config = dict(
    num_attention_heads=5,
    hidden_act='swiglu',
    norm_eps=1e-05,
    rope_theta=10000.0,
    qk_norm=False,
    bias='none',
    tie_word_embeddings=False,
    parallel_block=False,
    init='normal',
    init_std_qkv=0.0272,
    init_std_o=0.0272,
    max_grad_norm=1.0,
    schedule='wsd',
    doc_mask=True,
    dataset='wikipedia_en',
)
MLP neurons of a small language model. Each row is named by its layer, matrix (gate and up: input weights) and neuron, and shows model dimensions 64-255. Each number is 128 + 32 x the weight over its row's rms, rounded and kept within 0 to 255. Numbers have three digits each. A neuron's up and down rows have the sign that makes its largest values positive.
Before each neuron's rows, "fires on" lists the tokens most often at its 100 highest values on Wikipedia text that the model never trained on.

fires on: "of ", "ong ", "among ", "after ", "wro"
L5.gate256:142073140141126152163129134130114157166110138124200097113075122154107078123085127143130115168094110152105143136154108130167240149126126114158081149013168079137139120117101100130126150188145122097178099150076141124098205140169142146118099144142119136194113122107128108103156112138178134093090139125213124141189160113151162087099178065151088119066162123153076164104070116067137067100102180142158114114138122124147090088136123130149156155112097175103119106159126113197105136064135065105199171114124178100071120147159081109135139123145108175135145134142120112103162091124075102080
L5.up256:104072167166110136132096149097117121149132149100160156152092125109112157083129107091125123089102131106157109114148101131139140115080062132081118120138147146150138053134146121127184114129088075199170105150100084132199089195107127168198127121189143137126149189090112118132050160083156149094085116107120098153108161138131125077096122110148189209205140133091081141120135137093113096170176115132176145117121112096106097144172087119177088124096103127127094145122139095113140141145117142092180122096112110169099099085148194127095158092132088139179198042157128096123158110143168135139

fires on: "t ", "wards", "hom", "ent ", "ring", "head"
L7.gate335:085094108145171082097097105158163131105144110193105143138179169142160215092122156058109114163123117117172121113157166119132110088088127103181201110208086110110078118180166126128093050105111081118146164159088073099087153102130187134118115142114178121185104140114126097129102146093120139121102136158144103139171097096165181132161066108082113122196091155106112143125071140124167165157096145151131131131064096148142156124118106160127142104161136135086182106081091178166173104095094140115104104155131126137151116159095163111155189166140172136131122131125139198069159073122167213129
L7.up335:105088175097198051077131128096175112137083136145101127080165136131079115100117146092093157083155154106145109075111135140152157136131104075172149123110078088130118122087120152070128097118137155144154115153108086125104095097160119092128126154152078100159108178187193116109130088134136169128106090140101160140080128112119133142155083094127156098216107158178175064103093132076140103162096108122124142088169122117124129101146013128136055063134142178129145160121115057161161163101085143091112069124142118125234082162118163124138114171146089107069171087085055160187078130102107160113

fires on: "San ", "o ", "by", "ón ", "uel ", "El "
L7.gate160:096146116092159117079127087118192154176141124141136133125118091090118195092139127087133113123090168151140101102050130113089118137117071066084145163104154106173150074177131121144121172112082132128056149088126096176137128160106135074127160085128115164113154177137090152126138174190094135129135112161112122120129091134172169146161117179114164115183135105114162105074110088145153124142133132065137174089118067110153126154116133118137056117154142052115169156118164181152181147157163145163097108163162092114195118149133139134135122154089154190099106110142095029146135095129095150094
L7.up160:161186104079155150129089103125122129116133103130116156165097130158154152155139132126072130160114120104143129107118105132115067133163133096096164136097149123123112136131190122177182137137113120168146139097197118130045142127098189170134105110151093141152165133125124057151110163182133104124170128168128123148157119158111046104109121135165215116121160137141125072133093191109152135152137128141081133094117167113172104163058088109135123164165159153148173201170172149151083119079129156126135083137148186124136157181141084166142128079212106132155208135148100089170119122134100102134

fires on: "a", "se", "ze", "te", "k", "is "
L8.gate321:178118084127140099133154086136140122103108133115168112125071135099109145089161069143128105137139160139162134105107140083114188119101129120145096136139104136133096172128150066140074124124148109132134137091140095128159134127149130061135124130125161164131166163171102125134124132083140115055071119122145107055142200085171184140190131173106146146090138101137179066146116154049086129114123101160100081117209117130135147143148196107125163110152120064105176141136100129088152132096131083179101117171120174127167096149101171167115131160139112151116156169182119121152138126135070154129
L8.up321:144168094114135110063155096147056110110161104117141114107066144120115156143133099161120104159106136160102090168085107119183098146139118162074130082114174083125171102161133126120097187115153123111171157109173117168139169085045138135155131059174125104150151081132137208142085137138180100083139164112138116133157120109125194101194119178141130133118143135120109168137167103091158114199102187102170059115190062156139115147103151187174151122149175111149144121173166133109167126152113124155141109120116191192054168166080062081135121150142149158131144136149155111148151157145068165092

fires on: "sh", "kn", "Sh", "Kn", "bl"
L19.gate369:102149097127135133151098109051122086157102124073102172120160134119124137155138124191157140132153092141115123092109112072168137168139091154127131148112124087120080121103106152145127174105122144167124161133130080134119061104148168092092098117184081201065160136116169108102147104118134131121094082135110158116156181158081126113154155117124098159081131170183116136160164091131093164149181156204154153161134184095108069172164120130125159142169093188089149171171147145094120110136178128138103085152113137155204157116099134146120169138105101089151158152148135112152139166066121151113
L19.up369:142132077157153163116165134110124140172157172163104086108142129136194128172122150126175125166112123138090106089119184088057112145128144107179159164085137128159127147085114125115089158135096141064180145139122157095152081170113117129119112131104160116108137142125127141116140165121137111115061105121123134163157149125160127155092128104147032157163107141176175164136123136119051165182108000208206163183139158138136146055109131057088162162138121165119188201175080129114161098124107059133099183135058143142169141084124142168096128109141116146133153154134116151149136123084159136115

fires on: "not", "by", "th", "ed ", "the", "y "
L7.gate978:078088047140117102154156078105148123147119124197192085108104118161164090110096125152161126242148108156041121150121168082128175136114149116157163113116154065098100115136112122136112086116135128142086088154082053137081132104072170111124119156109134151128125093080115077095106158117160105124123123129193126136190094144131157137154066148129156107085113092174076163141059151175135135138154183149136176161143080132103137144100105057095134114086095161174121189073110114126106108096174166207133188119109082117103146090168109108133146115106142147131099099135131103059108164053127142126
L7.up978:048174132129133144225112101150144167160167108162178117109102096087104190105096111127123154157118147112088117160056143154110120144149147132134081221112172063149121093147154102075127151108109156208144086125140135075128136115131133062191158134147199120118159151118070122043141171170169169107179141159160140116112179161146134196135142145128115139120120080106108052123179172100163083161153163106177130155149070138082149095151141141139100075136097147160180125124148125095063115128157110146115137084126138127113144099168111126104099159110090161114079110126033076108158141123127141128

fires on: "\n", "\n\n"
L10.gate459:158154106145110084124166109207142091092128123159120118128196165126134156154163108116090192116080105123106119157094136115114107116176153121138170174158059144165104189102136186122110134174130167192096141099111140061173121144177069156109125150132127126132121149145133155104064163134160134147086042155094167115108057135064082146096109126105117174100128162124127135139097085210128095168110109161138176115076156096121130147143116100135144100076040106137130127162141104147121155123162101165078121174129120135146124129104165104103118141138084165096029103123092149069138109097131166100
L10.up459:161125098123120174136176154165219068131178139181146086136155149113129108155187121122140177152154167098176091206082113141083087179120128102096125127114068161091084146171065110142124088079179162156134115120094134122122133097169137172125172175170092075158114121171062207115142133190158139167140151106078098138072098135097117148070118144141099131139127208109136119153151068170084120082103118096163145122122139138103148166121120057113149172092153135156086216124080142099214152131069153149125121159124089139160134094143121091141162131192136213128120172089119108088144125148138104113

fires on: "of ", ". ", "or "
L7.gate1266:158147090096151140107096127112063171081096108146072103149177165141158125094140181128115150093140103138083047135193081174112131104128199165128109174056111162082138131155089186093126144158117160161122136109094136086196060078148123145084142118118152142125149118138150183099169133081164130091129158109113138136089136160189131216121104145073181118174102181151119103098168089127142103167176122127109153126031113162157175137151122128143138127116159126112120149143107162141140148104107103094109152154074138117142102077089122113125121173194098131145169173158133114085114129121129153112
L7.up1266:108120160125110113111167163167070118113125150120070069097065136157130079137123137149093122139151169121138109158121088122161143143113159143116072133117140147113104088118108122085135119171108191154113170128147101158197075146102083099141163136052091137103165096145158206109112152081083062117116125118131108079136122169171166128119140106111161149146114114115156119080105132119078047137101152054145176126158145088088145149124141093161167112125203156082147103104176158132135138127095136118086087176134082146137111152152127112203194133068112090129120087129119141111108111139133189112

fires on: "[", "'", "album", "even ", "time"
L7.gate1132:124171105125155110170169081133138126143126137189146039160122157111125093125149097222111153181122212150137129163075210133137057086194142142143143135115171138172079173114122106100138150107122151137086105087125165131108080146111168137100124121118095112087158076153110149100173081172101078104172093174162131165157111151147083149105080203131091108120179149129086163141132131122105180170090142236125134145118123142149097118139137085138144120145180117147113124143132132127107170146111077198123164126136124115155104090122069114096126066106134078117113073157119079120115183158130124104
L7.up1132:152066154177136056139096104166110104129152125138159086154195143108119153153119143145103159148085137168130112170111120163076119136155165118159117117155116085151122124062177126092099093145115086118121110085139127109094114146136101119146143092170093117140075097069151147091151112124143162115105081154100090172092125116186110113183118103099159138129078167152152164034099100152149144192097167120171147174173074138195156094070112133136106099100080108177126122093186148121114088066086118135137152156131172128120159105163119143103079162091168073150093132105199135102128183107178102115

fires on: "–", "\n", "hon", "Career"
L8.gate1161:111144155102125171155181117147134080126113129140097120134134129167133106140107161119244110148152096124151114094104112141155140178091185103166152106156136159110062147070136102092087125080122120187095087131130128128141099140104159153117106123163082155081122139166093086124066114131099096149157161103093090162166109162119128166127105170117091092117130123177114100147098130139173148126123081161046152117123146127086150162142099126114120102082108095148119063171161182166085104121199085154135167156113143096145158120061097136073092157158035099188089137149098103156198124076112078161
L8.up1161:137066145134125119080143125097139126129078104106129145164155108087159088103064165104106068114118109124136126075216081175088100137110124105154120148118122187146118119060105138100115097171152170144094113176116057150162172102119110157119127135102101156131157195116088100171100108162117167119105123091164112115115084135148130120107088160100173124122090166122059158162112142090058121078161078134123215128140153153136189163165069124151116109127159106134173125093114119147098126140165171131152128152111121132136128081104143098119140132129149152161135120128106076122104117139126146105

fires on: "as ", ". ", "ks", "ally ", "h", "of "
L8.gate1186:100149155099142162152049145090087127116153130136153157141151139192133114139140068068110138110119121103096135116185128143120181114121107094112178149144115106087160164149119161133104163102127163129148123069126140084176075110166078141113185119132145133120108140174095125184064141133142133067116133066138200159108082121152078185126073023136089127130114128109176139124096055101144083163141191130150150138124170192144101107116123124142109121096155112092113047156099108098148127152079112125120049120167117170123131053122139166090108152089098166104064136113091151070120164155113143072
L8.up1186:156176129120106115106107145135120121126068129101145162181114179162112143152117094119122120099140152151174146104133152144121140100059128116099146098132096141115085208150097100100080071097147170135072128140108113120093133072117136132108141086155120193105094128120081117153156117128079171116130151160136102097158097115137112160086038092111122089084142109101103161149116122176131248137087126061141112112123137155162121143066091142162103110217129078155083109101112086054105081161102096114070049164171140069150148079115126163096129157080153107106134121156112115112145081155125117120

fires on: "Total ", "Preceded ", "icul", "of ", "Turk"
L7.gate190:155102101103153157072140172068159096120166196126094098128151133115195101122157158134131135118141123170144117143117093111190115123105120057156189109082113150099146192110069084138114121093099190092089097139143115088146167081077145157120150134175080123147124079098121165100142103149146119132130152217106076070123083150152141076208114153156154103122130137132155113138177152131170152105132049115129151117140080102053132140163131164119085124107077086153108162104138143146138120123156152128094127110145074117125106113112157108161142108136091116111101166127081154139120159128089182150
L7.up190:107095086087145166211110119145089116156162137133154128140145129107141095105198136154106110098131114103112137112202162065161135145121152143130093095106114131124138212096143134143170093164106153167134107115148126176098061137133128106119101151144137096074150092066124120131137087133127115127129116146115042113072155138105123075134149125163157108106170101154098139137143168139118053130172117165145151165098059121138120139187142148136163097097159218127146130204124090120142119088127173146072142086135133071062067146156188137146163124158166101164111127141131159092109170200088154126

fires on: "in", "ent ", "before ", "hom", "ine ", "able "
L7.gate539:059156089150157126107090111158117127122117105097160174131152122129112177118095087119185182092195099106164192080102121133105085112145120123179161159131137175161075114151111093131141103079072180132110130119089052073074137066100143123158124109134089175142126142104076110138153192128100138098150129143118143081074114153127131168147131098148106115146130141147146148115100083136154132078114129217121131090108103138143073116148147127098144102122102130105143119153121061155132105067146128128134106188155103121214067105169125116099203125119127187163161147107076202085144141070098147147
L7.up539:149104157101127114102134126128120110063098066157117130128178176107108125160091092099103166107139135124144138138163114101061119105169172110094158107167069128174058102112116150115116146063130148194143159155152154136046148143114142117161147139148225084168166174120107114086141126092085120136121131111113142136130102090146138135161127198168173079203110155112145168053130131098131129080127096125146103110106193128195117139096177118132139051172141167080152123104140123148148099055094075079125138179187153183171099101152105134081126169077167118153164127112134179181091131096103104120

fires on: "es ", "of ", "ation ", "ities ", "ations ", "ate "
L5.gate558:170107130186101114178091115083124105155119103084138125134233153113158153118080171136108135165121111130166124119108164135140128132159111151089154140131185100114124165124142071171155060128151163153094188128162124138134110100135085143133107109186068163087096083157114086128154150101179096113134103120148216103150113120112087172142129151165115084136036132134151089153107184102113086143164106094082132157081183112114107075115144163138121146131111075118128154151095126116147133109133173111144146149171141142156070178105099105142124095134153177080160123125138150115152081125082113128
L5.up558:121101103108124114108153095158106175183170113150117066103091114181113170081067250124166138159093116087139105168128124103146108144109161150103137116134151103154194091160107113093142105125207104127137142124122155103079094171134112071162132174107131141059103120107125141109111140112073089091129130082089192157132113103138135158166212148063145096163115149121112171140203161098092110082090152128173069121152107131141147164200127085160115110171114160130132099077113098129085121114143121163093176124108092129113136094156092106112123091106101140132148164142179154158115135130113116192

fires on: "es ", "of ", "form ", "e ", "ce "
L5.gate646:122120124158102152100162102180102164158115113159121123127165134145145110072108126162109128182131142115120079137101171138224132116125125101096061128129119064181140113124147173167149051141123147107127131156158130134061146134160142120104121126087143142144169172108176129152118148155141157180117092122103171142051105132174124117145109139132141128119110094131186104127166135116142077102140108119133156134116087127140091078135186159118191164178097158118149125087171156163107113132243154131171138120108107132154174171093152108129168148157158173170177164131120155119189025132140151132
L5.up646:136145070160167142137099109101096138111187152181043111052168150067121196075083153102156128119154126106220121132182166159139070123106135137065150088120180149159173091149071079063097144130115119163114122135178132159162127084130091122133083089095152189069145099165097125153079110105067089115112104157142168116118132123132109139168131174072182144187131117142158147153132132138100106108141162082149154117117128183143175137124114104124106131158161120078117123080111214086168111090112099141147105107153112100158113077155131109150122134149108187138120109130183093085179124164149135123

fires on: "ing ", "us", "ic ", "es ", "ary ", "than "
L8.gate434:165168112185126121138105131180168154110209107149212158076072165119106166116119132147148145138114129103098093138195092091115139130169117133110078181135092143124176153125097158113128115133081184120116115072121147160130159158154054126118134091123142153113124125102157148104139103142175091115109179151184134099137132122174088091154141103160112138147133102188122072123185109172155093151145119138121092181102106115079125111085079143096117163126130184145127133163151165164145117114174118176155083126091103121119164130172079091136134149103149109132061092138178123076080104190160138106
L8.up434:118128143170157096079080131125116133168085108104137144105126095155148135100093106116082088128134143159110165161124107158144065128137167140135154139142118144140133185146143167135117184122170107099108091099128155140090149071116115091125097131103081111159160074110123170137116148144158159136085166182177190145103115143126125145087160011169138121166190167162102152133165177088035119091104145072142136125128148123039087087098162119112100169173159164183126144067097123132078154169141122146136139151148125089054111113110166071137115108086110126141156070139155146118106158121119138107

fires on: "\n\n", "\n"
L7.gate996:121152107089095153146175131147208115129142139135191102115121152121150156123179111164157169106115178092108163149107153108088153114085151088149170121090124127178143143104114142152092115143121140173093160113098118093122081092155086106110140141145108112103141145100092142109106162171158144127128115162137070073089072162157131115114073138111113103134154144151111122171143030169166149125179093130184161119091138119082085154176113053094106133123118056106122165094039196178107214113159105118169137171119105101179158065152130129073129136119118176122106095185054126112136117132097140140
L7.up996:112145080120116153184132171092170070125152179167090114076120106121200190107151120121163175151120143125103137169106153127123099141104178109192133115111069122172126140114137169072136147118104157162109139063084133048099083117158141111094151105164104089128095116089155164141073152158176140136113084171114166127113083144136100081113125159128151121144172139162101151138138108176052134156126119132096165125122134126085135203163116092100110146106073148146148158139109122091141134090185132150188185189164097114121181085095113061126147143137094172130078122118124049108121125099128144130

fires on: ", ", "January ", "June ", "December "
L10.gate750:130124107132115117112127063127142057217119127160146114105172168125154188101165162122160143141073108137070156096160177105127108147173139145144136113132180150137074169087152164170118153140107171159044106105167160161105100153173126103127132048184108132048150134174106127112083145183116124128103071145183104144152120195159187185126070135089143114159155113137099143147134080085138160152131123166111149147092070106115122119148134103130114142146108125118110148137111152141159143116135128176141085104102154185166148117134159150070143108143091142136122092172122168122103121108107134104
L10.up750:121113118211048153120099138086113105122130127150139083123153119137140145109161144100136156141103103152087173102200179088131113129199133174103148118121200185139064125075121098145088171150111147120049117164154131112118136129181105160148065047168114105057164157189065125173090134154104125135090098128170117154190098149156165154137093144142135138145103093131159152158152125067152156135149099142052169114090120119092125131149144101133136165138153131131079181141119133137166152163099143144164127127153115168095137107131138150088151103147147128147135128174135143120105082127120154116

fires on: "ing ", "s ", "es ", "of "
L5.gate1038:131084167197124132113146121146131100095127114132081159143089125084108147094077111124171110086107155101136169166076105114120148138220156069133140101175156106173140171123133133116073136178109153118109179065118123150159162136128070115174097143144162151127125162112142142108073079126094141193137123110109085156112105172162121107092106109130154126149121111168120121145163075063157115182150107078131124151086158077030087135107077155133142050149112181079110141103096197153069173159167139120116147140073119156117206024106139119154146162133125135112139094159177128085086116145127137126
L5.up1038:088150152141146160104130164163042113151081103105081183077152101157155155125197141137107089155125133119071203084120116127183145136137135114141120116124143142068071184100118078158160126142137101145103144130153116124120157055135136120112119123129114186163157136125144103142121175092125165150089145148102140161159096122178092107106136090156180121105139148106133149129139078147156067090077143083191187123132162112132132128169140083112164114121122171134098152138164100174131133152080138107041151117144166129132118112137179143114180124154143101172177141100067118107128107165160087114

fires on: "a ", "st", "ar", "od", "on ", "s"
L10.gate861:140122097143077151063157144127156090143099155142155165058163133149078105145122173148157135125114088159135175090168127103176167125187152103125194144115107222126181174161079103124099112155088175115123138138122088152122149143117119096088166086088081128152184098158134126131074159134162154124132130138218058135129132127151183104107101098193107129113174114131127080143120109113186072148081146092154148093105128076065071062084089125117099143141096121101092066174138122107122156146134136098099032108089175091196147135095108126132140145136138126078095140143112146160092076128063151095
L10.up861:152082153099162178121118111126166094145132123137159144095113128189137115162136098120134092137121145185162139111116071151048125111104087157105110094138167124169089106044149139143142131195104130041076119116028106158158188158119109112128120072112091021158176139067118107101099106117098135103168161132133141135121108140131126074108106126144164124152103113148110097177108069093171085138142173170091076105188117150120147089108173152151098131124116132104048071129186148142121130080113164111120164135133122134133088147138184147105147105183114139153113149121102134093089129109132123120

fires on: "ou", "of ", "sum", "hon", "n"
L5.gate869:087088127193133120125127129129072111107159134135131152068111133149108117146095095126130208159074133156094151167109057100150142130097121168161109153182146110162077166160107062120051145090127120145121132126088147139154127140109126080178075121102094137141065152164049134144134150122087104130090154183086152097117059116114107170071070111068141090143143100131177080138138072089103174082155111141125122132141105146134135131164144146139066175171097111107129113075105130061114091126054186134234075138096073141142158152137106118101192133133122164119112104099149118145152155117118132105
L5.up869:137128110122123146094208108155135127143130093156128066128128172193146105118096171174098214147065135159083117140157119116181128150129127150171081136164105190179089134109060107067093142139122146113128169143150104130150141121126121060139113061152086168158091119190100104175111210118126095132075140169147130175134107107071133183163125186109130066090176157138168131129156120087121098119152137153126096082124157135124110145132124145114089133169076105137114122118104138084165125106145154062143139158139093188193137126116107065038192127181140167127095145157200107112170145144123137104

fires on: "y ", "ey ", "all ", "et ", "ot "
L5.gate514:114162108173146076200183170145099115049119108135060155107135100092126139135100140125143135109117121149061128172109127121160159105151131206111172121163145135144136173145107142083166107145079118068140093116103112140116057151134111124098144134093165159140088146152071149105095105129125139157155128097170068146176135090151152182173130100098103108117130148113113139111131134218100102131134196141100103102147087196092195168165077101126148155126136123146144108107108135110145104113080134116137183059097081154107153119176037117044133159135144134159097129139135139129132177107135203154
L5.up514:118112110173176145115138143088142152095128124124147121145156136133118132150134179115190085119115183091135106143126115122120172164111082074141088145152144107123084054171106161149098091190090083098160113177093087103114086131131122127140145141138117023084097140115109097123081105106133149132215109098186139099154166137066114157140130108128121107130120176123170143109221128118188121123114155145144162094139126133088106120185115109124156162199126070119171107082117094151121095089054133169103124190086131135120129152109116081174139207120106156135150181099125100111157172180183116169

fires on: "a", "vo", "ve", "beginning ", "\n", "\n\n"
L7.gate376:234110129142109161205219141162128103148149119141168043102162165094115167129166070103144162161111150165149104127161145127100119132194088127122141135197168089141141146137131163117089097175131173171115174150135054127095136141143121145189104147162113162163135134166124110128101155140181090119113098134082114097148093129132133059134099141116053149042159147127138182156131085080070126137151132171113119056131176134063138108134147125121140125166160142027091159132160139121148146114123134126109164124191097177171105116164147107122132134110122147151100088183096149117122138153112160082
L7.up376:108183122086152120142168153100174104093127102112145121105174144088150192153174078117164183123122135132139139160136137135148100146134134140106131117149128103172114160145109127100089130152100128088125142120147129136142103205144113158171125139123145120121113170147112173122169158092121119124130095101120166171191063139160133108138074215111130204124198162112094128124072127155090122169144126117130109074104188166159146129114096079114117166121165148106102213162124131136087181119126103143162164178119126119149155139134123127132153179149128162094108049143064138059165165124177144100

fires on: "many ", "ES", "CA", "Gall", "Italian ", "ed"
L8.gate432:097111105163151125131105124158117117112152136153134066030076155096169070142086123095174181169150124143096103156139121173149082127164168172183148090088189146135135147134071112093130122161106128183125132156051144117142124137132152130132103119070135116166084074129029109133121127125088107100068107178137096154117102139126130092143121107118112083129153177067169167126150109151119126062121182154124173156121191096088140154233130110125137114101140168131126096126171123077176126120053149106136137139149090126066144119188095150128204111104098153157092119168075147143114157148108131160
L8.up432:129156100115082119168089103110089140149143125109183171129124123131116156132163151158131165075143164109179144126144117157107114142118135114152077100102127133166105122105138135113135162183153115133175139107081170135151155207111076126111102175181087141101187163155174157078241136126158199116137158069102075114042156127090086181149134172116118145100113149085133103146109139123150071078117099123133185167105151150177102080132151110144097103162161140127128112157142090131072176171098147164107109166123161159172197119110134117101112092089174123135133123093073084159107128197109091117

fires on: "ers ", "him ", "ey ", "y ", "ans ", "mother "
L8.gate1167:143126140150110101116132129116134124153154133157147123108167106156112099119156142144160104101135174168042123166141170112115172107154097119127159084187141056112175155101092121107154100149130084072150067155066118113163095154120088096160138132195120109196135170179120178078082124116111126154109139101200091150090126120177143148162125046159096129121064150092073130109190073150124078168135138095143170141173121105108154072103105133150071100153148148144166099158115121108130141138129143134161162130080125188114044112131190110137080067086093118108132129118090137112116164099134164085
L8.up1167:186120160052162107084209128107133120117103075141176095171072153181030136155118068137134105176118158095146127118114125137099117127075100144109151172133151125098102145123135117147094163117178108101105123165113072101068131135114068127171147105118121135186155149143090093116097184085127089155097163111133117089100107093094120074118186172068128059098063128105137150166156125156114148128182086069114160147165177149184132108118127130142166104170141065112203157097125134171098157130102122133127067143141124145165129143106145132157141168132111154091154164146121126152073137145058142209

fires on: "\n\n"
L7.gate757:131114134086172130111145129112216101147157147180137130111168125127132170098167099145159161110180117122189108175105091129099106163057140110130149159103082101170114133121106091134088102142130169139082114136067122067107082106144133081127184144153080097135095144088127164082145116146162149168095073117133111103050086147122089133119151213105156085061141131176116088150151061190143116134146082121164153146085127126139134144137131097173069120085132092118153138082071170144146160115207133176123119132155126088169184119129141131112146142083112137094068118134091128090124146124134178129
L7.up757:192169132109122118170112119092179132144177120184113143100127112126122145132116102123162125156124150095130094117195173151141092120121175101122153123154108148178143121135094153118136021101125146136128110113102120118151142097143151117090161169110086115139104065084119206167091130151159110170119120132134127111150082097135123077133116160179115133139192127129094142093091068085136119160141154178107147117064156170110130105201112101118095122120099163127147114126048110106166133127141130108113149169136070121098142097102113117105180106136112163091044113129116143117164062067135162144

fires on: ". ", "of ", "ks ", "ou", "ense ", "o "
L8.gate192:090122098125104144175034143068092158101127148113141129167181158177149180100154146126146156162085156163083142110162150107130122152076139125082119099127075094147132156133096175145136087100090124186128151149131134134077042065130069126116120126163135149112118162119134112171100128113142139100114159132141105139136143127131123174141117148127184147122087143110107083121161120119129173166095166145136148096103119201199116134152167172121073134058162142116129128131138131111119123124101109159129131126092040106061162123147126134115151134111183081142163161169042142057096177130130116105
L8.up192:100158108148043165156106121133077112057134127079112145149106191137128073114117140113165089133165144118043162136101076173128170122102121124087185159112142151104093123127128155148122056186101147182128145117117157154140135084134057148111121089092080121137171118189105138183145170175140086112076139112141083143172091151212105131092051118132151099137180111149141132101160128192188088121080144114128125109093162097136102158134032115122131149084099100150090132128066186131075136158082169094129098124154165177138195090128163110141098099128176136101140146124109091110099152101135141124

fires on: "of ", "ing ", "ting ", "for "
L5.gate96:109160125110134142136138132155147147097184148111109189159073163128107108125116116088129075116136125140137145114120139139073157151105126133122111157189153129164075193127147110131104111134140139129099164122093201161121138168101165204158090063166127143132122126118108161146150128143096101114101145114171203079183194142082111172159163134100163141147121121105113117129174121137143153129147073142097156143093137139174095103071108157118153139134139195103145094142094129092123141175121127143110141092134121111155195051113150143122122098148181132174135182111142117086168165111187142129
L5.up96:115111099142084131111064129071118185106156127165084167106130101151106134098118106142148158099129143152119089171128096127200110157127126171127168149163147048130122122076092126126132159104134121127187118151115110116098182131103142120140142142149098154089097102129069137103079097146096148121110151145102102113115088114168100161175139194158093098123122166099141069147098120172158060195131042093096120101145137159165090104063106179130091113174142104163056117137133109105174128122071097129103125133107121119138109054111102128131172160161148137107176173138063133178136135130146132141

fires on: "of ", "-"
L5.gate590:104165126138200096133188140153090116097145145137138187120123123131105170118148177145115114153137114093157114144169119081145142159078169127109104141095175091196087184084142127155120084138135045097139130181072187094140162217118155145107139073072139100188102139099092098151116155081182171114096143107162171120130145104118141192077094161156108139093113194137061160119134141098103179156118146163096157147164146147155114107164179187159137142148117113116150115110065155099098103106093108087184130135048097119081128074178135128153091099063082146120114224092094189078151169107057102156
L5.up590:140145120099131157134141079085156123151182154116153045107092150110109131081110142087118118088083188129133129179176174099144085152083128149138135129168141200104127094105093121124128138114110151167098118167085115171113114125111058104140128121080119154115128152115090097166094101111121116139072148167099134125145169139145081146180133151128117124141112151101159166155144108091144131134145082114155136107159092123119134088139068134157084132118117147163083117154101105098151132137169129138133116135094113118140104083122095164135146072145116165047097132092139081093137151166109073161

fires on: "October ", "September ", "August ", "December ", "June "
L10.gate1239:086107137125102123102124124152132084208143156114165127065149131127189139114152080111121135174102099117105185055156165164137148157142143137134102139119161137159128127059202120160096105144152178173075106148116145096139157161165158179100093113152064151096098147190091156144104150170133137117079095135184120079123126170167149153094108134091214103120144151175135159116123082031167162159117099182118156116109114135141132120151166114137116153148120154100108170098127081172175181154165143160150124148147171151160107102082146164054111068170101106145089072181132130107141163116085114084
L10.up1239:074089165169057059103152085112091095164082119170127096095139129109130174141159173112087160159109114107037117136167199151123129101103133151168146142064155157139141148087182160125087164184150141197158101162133144099121079184177126169172131137135153124144124167155107089136118143177138140124152067110142171111155178180156125129105161168128209148132065113122133158139082105077183104145089090169093125113116100160097192105144129140148117121131130142097098114107169150174117126173153150130167112118137100139106138111123098146111138096202081119161148123182108150119124161141106129120

fires on: "one ", "ight ", "back ", "or ", "er "
L10.gate1235:076108148108141095092093127172151187118195088121164135112119134131117202107158119181189134113130144066112110107154203123168123159107155100150070164124125173070143142133102156096096167063120139151115122060106075115136149105108096147136164134120193155142079150143171140128120084129179144152115126152145103098101102104124106148127161156112148088120100135091129108161084069139153134142138148129153147117110075164149102139154145124122095091135177127160158095135082127197111143124134112140112124156137146178124086181105089124044136112114125076153147169149112113068111126115136171170
L10.up1235:129127145054099122122166112091144114150113117172139133164149104199125123157200128119099149147091183162117096119104071149141120164077114164099162123157142174178114160127141098170135097095119152112154190148118161157085149223174170155104130084092148100150129135148048121074148119147126145086152145077076192156145161120085093095108161119111114124070125075135145141158102134101162106135149111177067159156153145148119138132100125206116095126151096161165141183155142126139150137159096128155087076172084117070098190211107113146127147145152090115122120192180122154088101082138092122180

fires on: "Bal", "album ", "form ", "Mal", "Croati", "Serb"
L10.gate644:146163141109192041153095111119146170144134127079167143149134112105152133069060109128177131149132115125141114142107147135143153154191078127095119173137129140098151182128126112103139147107147121140085138129130116066206083103168109136112115078136134103108082181124105202132101169107160135131124178145160093116111127094102160132165085144074109128080146108134155104139084140155136124156124153094085079109137093112058166101137072124157127158150123030136135070104132147151198151129140115144096163163124144211126114105075166157135128083127096100063100128153158152131147098111184175105
L10.up644:105126113124137107165152095096138142174203092130159061172069145119137125140147090059114087123114149128129124126130153117112168098111154153091152088195145146126114118137128115089063119132112073128062107147149099167120118075153089104167145101140093070126146114123131122118127195179166078154100147082141107117106138115100139124143108139150103139111126188128152133117120113169085188187242126120098113140114131186129142133125175169090149149122183130096134112111131171150175133107130119116115126057109133147135098159133149148140139132142118053127112184136113079095131104122169175106